python train.py --vocab_size=8192 --init_std_qkv=0.0167 --lr_mult_up=1.36
MLP neurons of a small language model. Each row is named by its layer, matrix (gate and up: input weights; down: output weights) and neuron, and shows model dimensions 192-287. Each number is 128 + 32 x the weight over its row's rms, rounded and kept within 0 to 255. Numbers have three digits each. A neuron's up and down rows have the sign that makes its largest values positive.
After each neuron's rows, "fires in" lists the words (lower case) most often at its 100 highest values on Wikipedia text that the model never trained on.

L5.gate1128:099118152068123114164086080107072132123163096107128122124160135139112115166145158142139059138104092142114122146108133120122080135105131127130081129129128101111108149165150125123088151145150165115161109189143205163137096097137142141124100146110171093171102125089180083118149108147091103132
L5.up1128:081083122174095074096200160188138105116123125146122104166147154157109104167108097133074121137167133135148108133127097080155148125083137156092123080178156107141137118126145105117171121146162156105088167082118097120094120175135124122124130112132096191119140198168193146154101153142161106137
L5.down1128:078100122087124144114173186168147132153078141168117157129167099137115125141124087153133146093130174135119124082155144161100182153111149117120145092162126108139133160153140127090093151098081117205102160073137108141103127128153153112071150130123118130077188172079158108160102104147136115150
fires in: "which", "where", "state"

L5.gate369:125056138108202047111130119178143130153127139149108168164083146150170135151203172169103159167118121176150189099111170045130190105141135150131086142133176146111121096147138158177141166145091127065092177145127218071081062124097112085153146142185130116148118118152112160105087175160126091074
L5.up369:091095094163144175157143104094166103184099145142151125117175100128143124107097113169150153070161156110120158170039151077124052131119083140071158122143123139132119146104128094125114146105148071244157128164089152179107145121155213192073143115139118144168116079154101167144166110116109087095
L5.down369:127137142146101173104128135171137146134122143141145089208101122118104141171129112095146176164097173074097104149107112104119121140099100107148122100118152093138085102132156090128179093167139068100023133137164145113082126139086150107151071067140082095169163081132166212131104096126233132157
fires in: "on", "left", "leaving", "to", "from", "in"

L5.gate430:156082091126167110143089126078105165165152105168157084144108081075135129103213099099115154138146151149133188163088181086136137104090207184071142176151123161128133155080095185049094129074083142134161088130109132124099099110147173192114111160212108132141180112077122193135176106151165180127
L5.up430:116048086104147183096132113090154092165117036114139097103140145126150117106160083103172129078172133094111094143201200095170094094181130151154071116084155157144082086108152194057097121149113145108219149102081059109090179154184211089125120136155111089141089056144099091115134144145128103157
L5.down430:136190150108112213086147139170149140128117116142190161110123148084122164109068067084126133134216133112143111116091123177078111112095122075126189120058097148135090104105130145106149199173112124157144055078130138157137110144124123147088105133163153093089167091115108173169167152129146080089
fires in: "made", "make", "series", "makes"

L6.gate1637:126140132147155152121004085147089151130130101094129159089144141138108143156151126161059129107100133099121143089091164069129162098140084098115072166112076139129120078147152139100051075143139176117145118093115108140083096102093131182125122101188108070160147150076159126148148059116143196117
L6.up1637:080089106093118145156070152129093144114103094130068080183094116100096134088140165166110125140128094179146112161082086108126137152145125167158130110171098220129117154147167072133172116156099164115102141113145138099086119160122108210095107113173108122170118142127153103205178152121127194151
L6.down1637:137131097109076109158134118137144129142114085093114102138125174132096119149127061105086160133087139169114205119169129151133149142124134138162123126084102182164136082098163066166107159142142136127159071085150143115092135142101101098145135109162140171098113104159129137137161173124134143139
fires in: "in", "on", "to"

L6.gate1646:148154134123123163121095084150130163138145089166094096131087109119087138106056155201161130150083102099088173148129113122085169176173122131128159096167103133132120080118116097110152110120097135117122202136116151059118185154158141091118115126155158201121105184114122137108126129164117098126
L6.up1646:124176129098162087107123101179154180124096152132089136112153103089094155126078119149130194087151140144159098106073128109097160184188102131097135122110088135130155072106099145167094107122059126131139152151106095111153150128151098148119197163073106118140120099138146094121144151141097138077
L6.down1646:159109212165146139113084191137169141135095148145133111163085134162157120109133151140090083087160073144173069143166108148146115118088105151144145115077134076117069070104093082137152150146122127153075077174094140091154129134085076140097142155177099178093139103148149133150081147145085160131
fires in: "in", "of", "from", "to", "by", "at"

L6.gate291:173121137128131151070124112110147145162128107112100155133147109112143147141183122114173121076105151124086134124098132097069159146174089102141133130165108112185156094148100168122098113150106142098120129093123180164082140104099164097116145167105090121121107112101131088131157087104126153071
L6.up291:096099169158138130156119086115121086087055161136110125127087142117185150099149108150144128113146125138102123131117138066130095157081141140057123114149126182221146145141119175116189098143119115067100125174132189149138145079135131155113139170097103129160104129177106081181170158042141191120
L6.down291:107151128114128137106111158100123139125100161154106131109078113105133148116088151169181087142111082107148187153073139124090185121088133128096112115124123152162113129129139157043109075132120200129078105091087137155147089092128153125107108180112128146167129109156124157169196107071109116094
fires in: "the"

L6.gate52:172130174123142119097153161159135138146180115125093122128079167112090111140065099058079113168193145116093208161137097133145197061111137152104095134141158102129110096160093117145113154130103105099140160152111115134135151142141133168128096128187165115131111091189094148127160106124110102083
L6.up52:115120136126067098084129102142118118151099142125084215092112116166086077161056065105159127122186126145126146112110130112133118038184079159215142130159106145095168084128102141172127106102131115158150088146138109156062108187177073125114110153149177124075110088116064144142097133066055115145
L6.down52:147130105119127167102189102154115126180115113048123139203141173133132144147144127109085164077114180137123122114108124140118150128121120136195111149121148159096147105080137099170133104114127072147114113102117153210130198120111150097084097093094127072128168075156143123138152122163178158157
fires in: "to", "and"

L5.gate1641:147147072112124106127107060129111091080070104112128160158137081131131103114133065164131062130160168129115122075098178106171066149132110133137122112083153161077155102063091110073135072150162124124112176182103156204116083109119127118120121131158117070125119147058114114153115127105124137157
L5.up1641:153090128122138148135158128104177071084073100126103177177133099086092082198116108103171131141160146093080127121120172114142180186175129118157147109144146114052125095132123070102083118118130141104074124137138175114157118127179057082072097111143171063156167053129069123108116097153125101080
L5.down1641:155100111137147114168117096111174104088080152087137064120112127132059090127174094139114131126176109126149123120116141115142135147167141117101222156180128207090102094124170116129068064149147163075120127171107121139170063159095137150119128118109122102078136131137090099167131197089155109148
fires in: "for", "as", "had", "was", "of", "started"

L5.gate1025:140083112084177123105144114144133131072100146086039114102099091150117140132116113120145169098162137140067143171111162133094170093094095165145110074115107230102112108188111135122170112097182131098143124171147152150135119104118117071123106114177186183132114131131128105130141137181123110098
L5.up1025:120166140144166167093164081097164125051107119099169145109123113082160126144123093172104135110172101124161151089132142171108163120093152156119131123172082152103096111127168164135130120132163128147085137123138068096126110080107098114113114140134143127136140147096088189111101095165103149095
L5.down1025:121074069130158138127187151171122124077100181120124131172082125123092129110198114135116173074118171127176130129184152126183050118110138149141141130078068149093163068167152144116146091123151118160170158181126139160053108129169159146102139149181176125168201170149153135110125106100103155189
fires in: "of", "in", "to", "is"

L5.gate949:073121127177103112155051161106118147152196155116084080116099171102121124099156122140102142137111082164124124137118142093113134079157085151106113087164152130147156115122109074165109127108087124156181132147122104120083135069080120121080107129169123075185139130136123135135090104112130147161
L5.up949:103135169134108072118138112147119111109188103143115140117107139106117171111140159111072136168114118114090189130188102097114124113143096113141147136152164089099101125191147101158118126127140150174076091132121164086117155107123118110171141150189106190151104117105130184101122105146139163172
L5.down949:082110112167073121173113109122119071153166092144123122154075151147146146153128102174132072114069105141109115148118120138131128145138129016183108144148078138143139097144124088113091091151063113189161144099148067127099135069165151097118121182130141170102142093090147150075200169159125161117
fires in: "to"

L5.gate1179:137151136123130163113085098140110083133069114079126230116092161077122114164126141106132122076094141154112078122141116117070108117126109155129132104101142093161130112189087090101130144142067149158149187109115173158139134162174065082158157094144093162102115116112157143108126133150123135116
L5.up1179:141079167139096097134125098129136140172075128092130146190095135067127088096117130136126173092194123201122119115049179139094156098147120100092079146177126102111118129130086154120192124099157135146102082141126113127085083079091137174119146098124082172098074180111144181136188130172067079178
L5.down1179:129164184099113112133102116094145178125130103065139190118137153111134104168136169105156084181109138104114158153100123100150143168103144109076073101163169170131124151094109122166195173150118178124163126102134133189128117168152129112128117153162107189145148107101168121082124128142147106123
fires in: "across", "on", "in", "of", "around", "the"

L6.gate517:165128129125103146077133130137125096167130110192182111132130080097064133083150149157150149161113151114104069117114174133148132141129101083132146130072145156116081178102167081136171142155032177071094119139175148123110133110162087143095076166115159098101070089158118151144121124089101141129
L6.up517:102105125148101110058088080145098072154153148096152165118111140106101123167189118132110134148166154060141130108117176126131091146158147117147108113126084130125152149067081124146094174090129167097112078077111099114183176118185105096126143102182101141179144114097145155132156153110115151097
L6.down517:138115100136124141096127106131121170114170073068182113123067117141140126111096177148175123078144150129126093191141065109117154138135159114184106122100199131104162136145107059090107061208124149124140139161066097131161171162149129132121159158136205069134120122158116118070130174130082060176
fires in: "their", "his", "to", "its", "them"

L6.gate356:134170105139154103141118142132086134109126122086086136137166165114136120186123137116091125097112155108129065079129123123168129132096110154122115118162134149112180071124114093134165093155144106095150172147184099139194058130102081137126164165192114137109121108109117183152165158138151153175
L6.up356:189100083092139154136141108122191176081111075143102094156163173097140125124051136089062145147126155142136117081138133174131180119138095137102154051151153165130132102113151069140148083119099169155108120188138139200114135142110145154084095112173188122051155097109109070156082147122153133086
L6.down356:133106116145092149135118125081138119083099106145113159074151136082126081134126112106157116084144101114088141145164113131149119176112138162153196095110087194146082151170102088110082116150138149156124138123092142128090100116119094196118120081120143185146204116198139151115110208154126185153
fires in: "after", "when", "for", "before", "of", "while"

L6.gate1336:121186130187133104214122135071183170108094099089148145129186175178132075062158077098098145142122123124119135137154111166097130146116104087116142162108177162112124074132108114131159120147086130141089176132103149099146124082123109085104166161121107119115117054125175074190098127198143110137
L6.up1336:151089083147148100171197095075100171089158112166119145145160056181132137128177142086092109093129134120153165081154215112117098143167114134086145100155134121139063090138181182124132117106098185129124115135137127144144099124139164083087141113173160142164148115133153137126111158094198141113
L6.down1336:159083090081148111188156116060068186064104140091153149166090126163096128159141158122143093091071165105159092195093152145123088138106115096085134102174165154196141179152158133084135113168131124116074079130148101101151116154117114095141167130095113151128139110151157141150166081134134135129
fires in: "his", "her", "my", "this", "their", "a"

L5.gate1579:086113101052187158118093100151072085063129082089101183121136193097094207119166135173101130102109117129080136116136108114181168086142171107124176136134128215093086112100142101114193151124094110103117114106118126133113127162109180146094130166130158130134121187106120155169134116099114115153
L5.up1579:064183095189175127139132091145124096128110162145134102111166108134140141100149091128151194137170162134096071178091093167099138140182081132116119160176133168148129132097089134191130165130145178102157092149190124182149042143141140199094116110114135103150122163095125187114124146198068107145
L5.down1579:110135121120035141102109083208182128151103132094145141123106163125147161151171101137158112100139081165108126138137113107144081153077161130085165173132122147148112088163146155191064128126102080202103129182107133122134140124129134099137176159109116138146146125087124079095157134119101164055
fires in: "a", "an", "they", "the"

L6.gate0:117102110113100168199094176160126207124077104112079112119174080152166102171104143144172131143140070112147135102077092090139132099105140155091112112120145159097145118123120186157162089118086106158120102127120102112200100111114149062124172128143132113106104133092116122187101142155115199063
L6.up0:154072134099136138128132130152112132078115055132043142116127162079172122155103147137107167172149098141114128130160096130138168106079116171100115156125138052108096142143173133126131120120183064102122165157081117075105140116147059148137155101141116130113129093089116136141109139134142157133
L6.down0:132127160103158157138098159119062140134122131109154123119082128204153042120129131119198186076112143111165114160151051051144160174072178126056103069167159117104120148101141132098149099148115098130086147193186136172146066151155142142159123139165109183123159116203174090083108148142149125118
fires in: "of", "in", "from", "with"

L5.gate1282:102110176133122071121095136154098074117072103166091144175154173089155086076115178148077100176168079186105134159123093090158158099161122122209146110164105181068137142093177177123136141171077183147131137068083127076078111156076079191144198152122120159199111118121110112133153114047169141107
L5.up1282:089131131107137140134090106109160126199064127152111091122141136147121081147171180084120175147095092117149198214164149093087171144091160144112176075109192145128138126135137167125129100147111116135132085161191074141136132088131140153123137139075118155120172068142162082096150104152171096167
L5.down1282:061096095129160191089161144095149146127087133169159113141123116199133166108174111141093092135158147122167181120154146137101113135148127133136110109110142113108088076132191132121101105138146069161101151125092079138185119119138087144118137077078137124099135127112131135124123133074113127176
fires in: "high", "a", "hightower"

L4.gate1396:193080091124129171105178148086136146095136078058187145159099145145230156155137086179135089084167183096171102119116124083095187143120123165090133113114136123098125115120174067088119143160114135097155146157130123122123121129113106122101088140106140198075128156086135135108095102102137150160
L4.up1396:161111163105083085132211127144136106135142134097115157171163145092122178166091082138141134152131184140180124083165183109120172091173175138188092161100104137130122178141122129119140151129103148098159072166128080095080145109096118202062100136110214137109105095121146116101124173113119146151
L4.down1396:167102120100083103123090169113117098114132086111163173191141141131140136066176159130140177084103160093173125107119100150159109118085147178134191099142143131152171103080165157121097148115107118064181161094136169116132167136119091099202089155115125122138121166151148107112118134139105130141
fires in: "of", "various", "four", "several", "two", "following"

L4.gate888:125160119115122091163158099145119105096072132141149146118133147107123169120161104161126116075108188161167131121131081142141169109153142101136153074126145091105160117072181066150089075150096137176144109139127122166197116105084146123104145203103119135114154185108198154131068133079078139118
L4.up888:151196099115126158131134079100138075147092084111166139129124214083093070140158202172085109108146174111140095130118099091086152151163121144107200086151135134071136166138159126127085146153092126130161111154186092133109170119120090143145128126138177099057055154121160115177094124125069076117
L4.down888:162178125080115123089091124112085107065111122185149185114125204099173076106211178146145170007094164123130111119173092144164191151123137098142124055140167140121174137092134082149100109126154078170084139089123138195152119165166156065126118102147105147123123185071125121100163150107103153144
fires in: "of", "other", "000", "various", "different", "many"

L4.gate982:191128157157072124131229094113058134174124150095104156183149106170080149103106188123134100149125154144118145098138135143137155183206108165086123140161108184137129153150130146197179031119099182125155129155120107118090078129140146083054102160116140109121090183165156204143114082148145127141
L4.up982:125200119165136112152113098082131149157122107143099169062148103155067195158138131143087101111130125109091150122140080096163163104126055159148131116150114114126112133119131134094204112095143123160150098046115182208151118136186152070109140104090164103175105145175097111100083130160100160154
L4.down982:129120156094180137068118154132126081138094105142185123123165141160152131096063112140159122110145147147140115108164141128146144070203097173158127156132136127095167152166109168124101117131156174178119107116062109147171084105138095186129122143097110137124130119122105132153115050126105165140
fires in: "with", "from", "on", "of", "between", "for"

L4.gate1572:070077131088097098136162098173137044113100108084166140129099168143107160116173159090123108107174100163101143203107143107090126137068148163096101106144110110134121084129144165129118131131122113138106085134126140103155068112146116145108083122119094203124124109105116140102151135159195162178
L4.up1572:084095170121148160154099077094165178152105136177090117056109121150099200106121162184123100145140105106118124141135160094109134144182128135134123123091109090118235093110141156130139093122198124170144135125125081133176093139083107112138137094155159040100088097091129110113069163172118155140
L4.down1572:084149106150153116114109166149103088088122158146163135102107124046139190048178103121097130080172114138098126143107135157101080149133134166124146195136196088132152122163162203177077124113143171148103089140107117161130182127183175086117115110145125127099125140160158168109159186128088154178
fires in: "a", "each"

L5.gate762:162112146114120113121059122143212122170121110176109120100147136123115145102123140157073120166113123138142117096138174072088170140067107107132081140078125106152102088118106137120118117175133158103185126147141101112133115103146116116135072132093126125128137117106181124124169147102118095076
L5.up762:116122100115113123147119141117089127142217161189061149119160047146192124104174103131079103146112161129140121153092169133137144170103128047062039165080194137096052105121092104157159146173114164126131117186175148097156110105128148130102115077163161141120112177116188109164156131135134134107
L5.down762:167107107010064065082165108115115140109107129147118122173131153165154118106071138112141121149074108175112097143091129117093100145179102161087153105142119118159109104127138187123113171135120182172119118098165140118126160134128093076102114117115120130158145103095136128103177167135104065064
fires in: "of", "in", "on", "from", "to"

L5.gate266:115133160096142129126105160112109095178148116120122087097096099136163137151134147032137099207193120118108135099109106176037179146117139119176168187116087115148083121077130164166184071118124125130130051110150140124091148152073175078052167096135088128153152134106119157132089179116141067187
L5.up266:118108172117158151116086179077157101135125107151068075106110142096125115126127110113159157142151104062109181134178148115055175171119102158152106094152156138171129124165139132047164076116148134131072106105148160098137082091138114154095141101128119159186119117159135120144161153150110132139
L5.down266:109133113096144118153178158165125100118137071093179120162121171137152095124174153081134057089152121107130134168122128153150150127128124105107153164131113161131172120110146131169116092064083146101114101111106143143160106138059152085106160062158155107151134113114102144117162163158156133157
fires in: "the", "that", "he", "it", "they", "a"

L6.gate601:135130156189169137103137207100116144112118138149115107115107210150101063080096099135051096149172162068122077202120139075114103121113125105152115190153099165127187130094132143150124106082082165109132170080096103200107167132066120117066131184165135062150121088143151132051178064132162095126
L6.up601:116106103141134129159134106113219154173122061113116158152145135178169143098148060064086130100155111131117145098172181163099077131080110111112095087164145113164119088114129119142144111147159119165090130102083159155131194165117128088139133151117083103165103127124142096136211169206152076091
L6.down601:126107112135136079165173146089169071115102112126157165089148129140133180124150104113161131100121090141145110116142200134184147172126107106136195176111189147163119125139130088143163139182159068118134087094151103105143159127102177147130167142141121130123164100053103104125123124014072180142
fires in: "the", "of", "his", "s", "on", "my"

L6.gate989:127154144125136078109086113177168129126176140110125127124120147156169129137138170131107103131075190147086124127121143126139150103142133101095166090141149117126156133112124106140111136129198120128130121167108117141061107083127104112188168108125153139133049153180114115096152060193126145139
L6.up989:127099107127176114169096128154172122082119097154097102140043111129122130121065151113138070153129137146126147117130192160146125075126060111100115151095171150125122112121127084080089127121132168140138117124104134115144125170131069125156125131212158112192133112154060102110155093087110167131
L6.down989:174112128105051050088114148172127114143108092183134029157115128120198133113080103140164009112114186105138112115149137136090091104126118141121106105114139176111131164156114107159136103179179104167112085157092133126080123134096082154097101110163123097096147129147155092170132142094137120126
fires in: "such", "known", "well", "to"

L6.gate133:136129072161087160108151182095110143196125114090095079214071142155094134160095093196112134097129063105150101097147067136115160130164129141150114075174151091104091140116109152119127117172136155168171117125098146113127136090133152164112149084066140124176159101131132146087068103110134182145
L6.up133:098105110138187145125141147097118118149161127146162128166101143131125126101073129125108117171102174106102121110156203110094134131140169083178144108153091161076176130145146167120128130176111113134144061156107081152049080170118123133193151101137164144208112117146149166074114092122111089098
L6.down133:154098081156096132129157099099174123139106106082097102109106139113153176101077146150149165043084162145115109134085180130161137145143136087112120125193156101115163059128145152153151119130108145114083112164126126065067122128091084138155135145103131146111144154141111182146093157116174065113
fires in: "to", "at", "not", "never", "ever", "yet"

L6.gate442:134054102132110130152165166163129101127118106100107090159161118158074080072118125188128187158108135154123158046104101132116086140147046172155135121047089138112065133095145094091141060108116136162136147182103126106136087132108148126145106129137144156118096131144073108146139107087138127128
L6.up442:165179098124159121130142122133092103086058148082138128125169118076119163105156165168149151125054130063149104077119175168150109124085118147128115169138135145150089114154093085127120132141123093055097104162139158130138077196172152094096132112144160099073098096162180106118145172093165134121
L6.down442:137140101083120131118174076098142154051124122089122162138142171094167100091086097150119151128146119088186078083098149144137106063125144120114148116153208109093154083135150117141160154137129135127143151158111085166176058158082114167116113117104106104101166120108126080083045180096144105102
fires in: "for", "of", "his", "from", "continued"

L5.gate1526:155119113168126121139133119145146199165150166121113110108141139127172158118154129153138091153139140126119107163181103107161158138146116094161117097137157109183132120122172115163157206141137109148130168124140094108105093152164100090114097167187153124152097150093129165067125130153155074124
L5.up1526:124067136142084096147148174183116126189161191125136162121159166146190122173129071158098110125103149093141105178106156142141065147097178154134117081110111155123140147195165172118130165088141147129142126132140193095180083181159138108148155153168183181111105091141090143127089161106164161139
L5.down1526:165138126154118148213124132127109131153123167136089119147082151061087111075074168095160135132152160148089161101123058128087110201149125150109129091098139116068081133183120134178083113119145126097118074126221113129122127082207095125159123132132123128154105123155116045153038123134110129095
fires in: "of", "with", "in", "from", "on", "and"

L5.gate1677:136188168065089169097070171169126105099144119097105158140126153117131140094117122144114119112125110132118087140107118131055179164150133096110125128132100113160158116094126105087155155204146119172110115104115128152139168141070138139144081142105169079190103158145122097141096103077135085099
L5.up1677:133109150140138180123124114087080121130126144164161143130125120222133086154137132150136085176152099153074101103133150076129153079146119054184153114124121119149120075116092212100121136051122181147119138109079121199143122158132094143124129168135123080118127135148194127103165127131129195119
L5.down1677:147101185124109107071139122120153096158162155156119143135094183128068118144050109146108117104150147129089137144157099112137129163164141099081116099122153179059117148123113185177095109169069191119137135043076154175131131095159107153132062132113104106156110150117084170167120144155084162149
fires in: "to", "would"

L4.gate1407:076118170092123126083144187178100090123172105082092131115131131079174101156111078141124084164131147076117159067168026104120115158173078112058113147118111144141093128131143156067177174124109142188117164114119144118147141142110108140168135152093108145136085171141079108151128128158069096135
L4.up1407:097116112036130096152077171154044135115115043155138088143190138143093161139082110164151093100107082130120146139084124131152167137094134104125132133125135081189107118121185130090111097137151165121160091178163184137108149143097130166082164078114128171106123137096172161148134138130061113089
L4.down1407:156167105086135131103102145110093158091105129126134128164130116121078141058162122084059071151100134129152168103086154149144145127145104107122139133137150118102134146103102150132158152160106123122108150126069105160078096144064156142182150134105104126154137158125107199165160168173142118079
fires in: "from", "to"

L5.gate732:119144091122155149135156169144124141120129137129134107171174079143116119140181215119085152104100172111130115132099115130059102146154157105161100114175139192105091142163130150111137136165166119150113124189147123112163074129141146131035136112122149129121116126154154109130058149190105119106
L5.up732:150195125181150090154169048124129149174100167163130100100103137133110112133144141150152138167162127154135136116167155134098098122133111157110132148119118136063146170123166121146173150087126090118165150130119121096131053132130116103122102183076153102129180085112112077102139161125139081124
L5.down732:091106068130121139153139103125145166058106128096123136072119154181143120115173121130125110156166099152102141106142089099122128113120130150167168158091155129122132117078181152111111131108157110155136136173089067131073057091113145212143137113128105140107150099111118100076076124120100193163
fires in: "of", "from", "for", "with", "due"

L6.gate59:142160046160149107195100172166156233168144106133160096108084089177124092084115142111112116101076108192149066173134092081118138126114100070129142089161166085110113136074115135116162125076116089182029165125104085135064142134153076147066152064175158124141134136108126146138074157183084128135
L6.up59:204098097139158147146124111113102205138134144071105104095140081091145146110132151114129113189133169135180114102115114102163121203144042132137116088144146111122151110077158059101134102124088102139200114182093114147133099121157042128132140100138199059130135122112111153141108111146106122169
L6.down59:180099150102155112123136120152139148104106127089180136111149122150140134140135151139123128123125145143113131099137151144078141164190101114148168151090157185131089149125185135129077168144122128141132112119104137136139098180092189126110148106171185080129086107119158142161112084154114082050
fires in: "of", "at", "for", "to", "in", "with"

L6.gate578:113147136114108101143115094093116125114083144114112122096133147165102115128115121147090109179128172044076134121142130150090121095161094120149149095064108140086070152088101108128173139062122154101074133074131105194068122128146151124132120159138127163137136129098176105167124150103112163148
L6.up578:174099146134168122156091136132148105160128123185150155154146112137153107093108100068077086143129134122133144119126067133105133130101089152121116107088147148160092138140127144124118170091170138119084053150101093195143180127144114197132152181118136091127105077154120137098088072086178163151
L6.down578:112133102122090093140139137095134099113098159129169154117111144133172163130157112159122082092132185044148132178168144107156149070150144144105186184113197167155116094156099155149077099151114131170086100104096084113160125122177148119129107111106125123159151157103112106075063118079128159170
fires in: "of", "the", "from", "by", "to", "with"

L5.gate302:132201123157115140158127205163148169094145108146074140161139149167098115133145129143137145139145132115150136120144122120095171080076156147154141157145145213189127099191067089111196121120104094106108086120127146112090131183096195156120170141161096126150117146097143136159145141131078146147
L5.up302:113091150172158142128130116143108164101116134159122107114106081157111158129101152110107107108124141195119144137095106077152118117095165092185133103096152172087162098130124103148154102121121075161134054166143079102061140136102158124134159136178151163099062137143100133117138141127149104166
L5.down302:198166137119148118141168118165098120081106088104069205141180192148098102058186096156053093106172132089163137141193133156102115187125089185113191139132135139136103143173139135126124150146129137090110091172124089114148138162145176122124116132141101142088136098090181105130123136124139106165
fires in: "to", "of", "despite", "by", "from", "explained"

L6.gate1303:120137115086083130130132095185116101133126121170136104188135155160130155056143139160148130140178133144111180163109129100158132115108131066139130138111150121113168183165142125150163140098132131105107111189124132136122104108138132099123111168140166139159121108124128122131108098143112178137
L6.up1303:125100103161104122100159134173127079128183152123206114153188124103118097099101097087104157138103089110102049139138114126133101147108179092071093108134148058151096132158168094120212129163178121176141152131116134181128107097171096096141148173142083060157138147135150126156150134118080074151
L6.down1303:188115153093141141130132171154209144141125176130198115074136127163113114129133166074083119113111170111142127096127059088118088085106119129138158117136122094129122147131128134129061139091137171140102129164157095106095103148133043082191124130138167091115116129156159173111077101181157082128
fires in: "of", "by"

L5.gate1348:216144101114131102157064120106153091173053132075114113121126151166140130165090186087106095121147079152142190111130109110145115141114154130138085122101175088058109134090161126091140115143126130230186150127116106106105122115116107122115103122142196163154158132115179151162147118136162108211
L5.up1348:142108160087162077155122122159126119164143098116109158102138141130097100118109174165132125132144086109208088177141133111122162087153060122173122198128170090106132159157161142139171130103151121115101114102097091186109113127145136134087137135094148125139152114107130130104156131106094186107
L5.down1348:184115139071149089139068162115071146159162107159112112124078119122091161164113202140122089121123085176144115144136182073100178112105197096108155060090152129120162101102128137105154148097100141189076106061073089145109107162069149134106140150128147127120107155124176111088098095116053102114
fires in: "one", "two", "three", "four", "five"

L6.gate34:139127146104121145127087091164121173135126138182127132163168119107142113142138160076115128120131062183132188168179101142103132087136149130147111117160187134137124141143116132160168101051175077106086127101153133125113093115167133142132181124175138154095115158147097135181121125112142161114
L6.up34:115111141152140077099155052176122152136138156102076060181139176132146132085146115148134091079154084121123170139155139151121186123101095108123145068037147125141126066141131124084171137109131099087101126154154064131085177131175024115131098033129074138099099092113183145123112167158113100123
L6.down34:137153130099111084162126075150166133114188133105143111083078109114082156104076100113201163115142116130062157149154135099111121153100130140133085102101148167137121090082174122075182075159112162106077155138124112139108092092110119130089194136115115085148154095107149139061144088186119153117
fires in: "as", "of", "a", "from", "by"

L5.gate633:126145098136143141134151109096109131065148128116130171064074146119183101115151134105123147175097144145103119143081062096098102202176141110134164123152171167123144175143119129091141094159125191162088093125127077081151100142118133068106172208097104151135113140136078101162157111119086154086
L5.up633:118141155136163139094135104121132104111133192087114106082083122107164121138119089152165110158111165142119116123108126186104125172115133070154154124135110103104157129168121125092098087081164198111152108151091150178179138162186058139153060137145154151154112121130092140192144195179164180153
L5.down633:130199161125130178059192141120113116147176101131173127133083126180111107134131085140096100113137131152126129153091155151116144148167134125131088143086138102143109116148094127129158191126151104154137184056159137128141153046152140152141146135099145164148142124118160085128126166181148118107
fires in: "their", "his", "s", "et", "her"

L6.gate323:065107132111142095181112186163138117132167079144105082113137118161160149143133124111120110159157074086119139099143147129111138142108111120193146162158147118100132043180133158124084144088109170085093088097105122129165110151103121146124144106218149121121153165123113082163143149155106221121
L6.up323:128142154121117160156087181139157078168139142129126143139138124087192071130082128121119069106143132137113157188153111143155158119127128154108123106108147088143171151118144121073070104100098153083117086087092116091154126111172149138114158129192147082123137111161103113138083132155141172072
L6.down323:113088123141106138161090208100154157145150145161080141183102127148189120100125082099127103159113087154092118135108092145084106099136114120145166146119109149155088135133132125102107124085131186116157123069147077143174119144139198057135078129178188113111119047132153098090143152140057163125
fires in: "for", "a", "of", "following", "first", "than"

L5.gate1185:091137122096090150138147142104165151128128127119208105103121159123104219154130122113166134109162141100107167163108151150105149146089131129109135114133074161137079195156120091117179085159100121134120145147117060138129110128142090170074100147140089104107107106076125162039119135157110156156
L5.up1185:070123131124092167159140119167123144103150155155137110154114125116128193128182117146098108086143137120096094161056155116124150176099147159078100133176197159169145140114152116121145118117152155119135088107132147118170100180167111129159156106120127151131090109142096141112091136107164152193
L5.down1185:117096115129179098119080162094112116177107164140124090137100134102121110088149149181149141155119185128111143120132095169096147091107215122110107055088108174123132148127131123169124183074112144165118127163149113125150131079137094180136138116149125129140210164084153135109173114120076156126
fires in: "where", "is", "which", "as", "who", "order"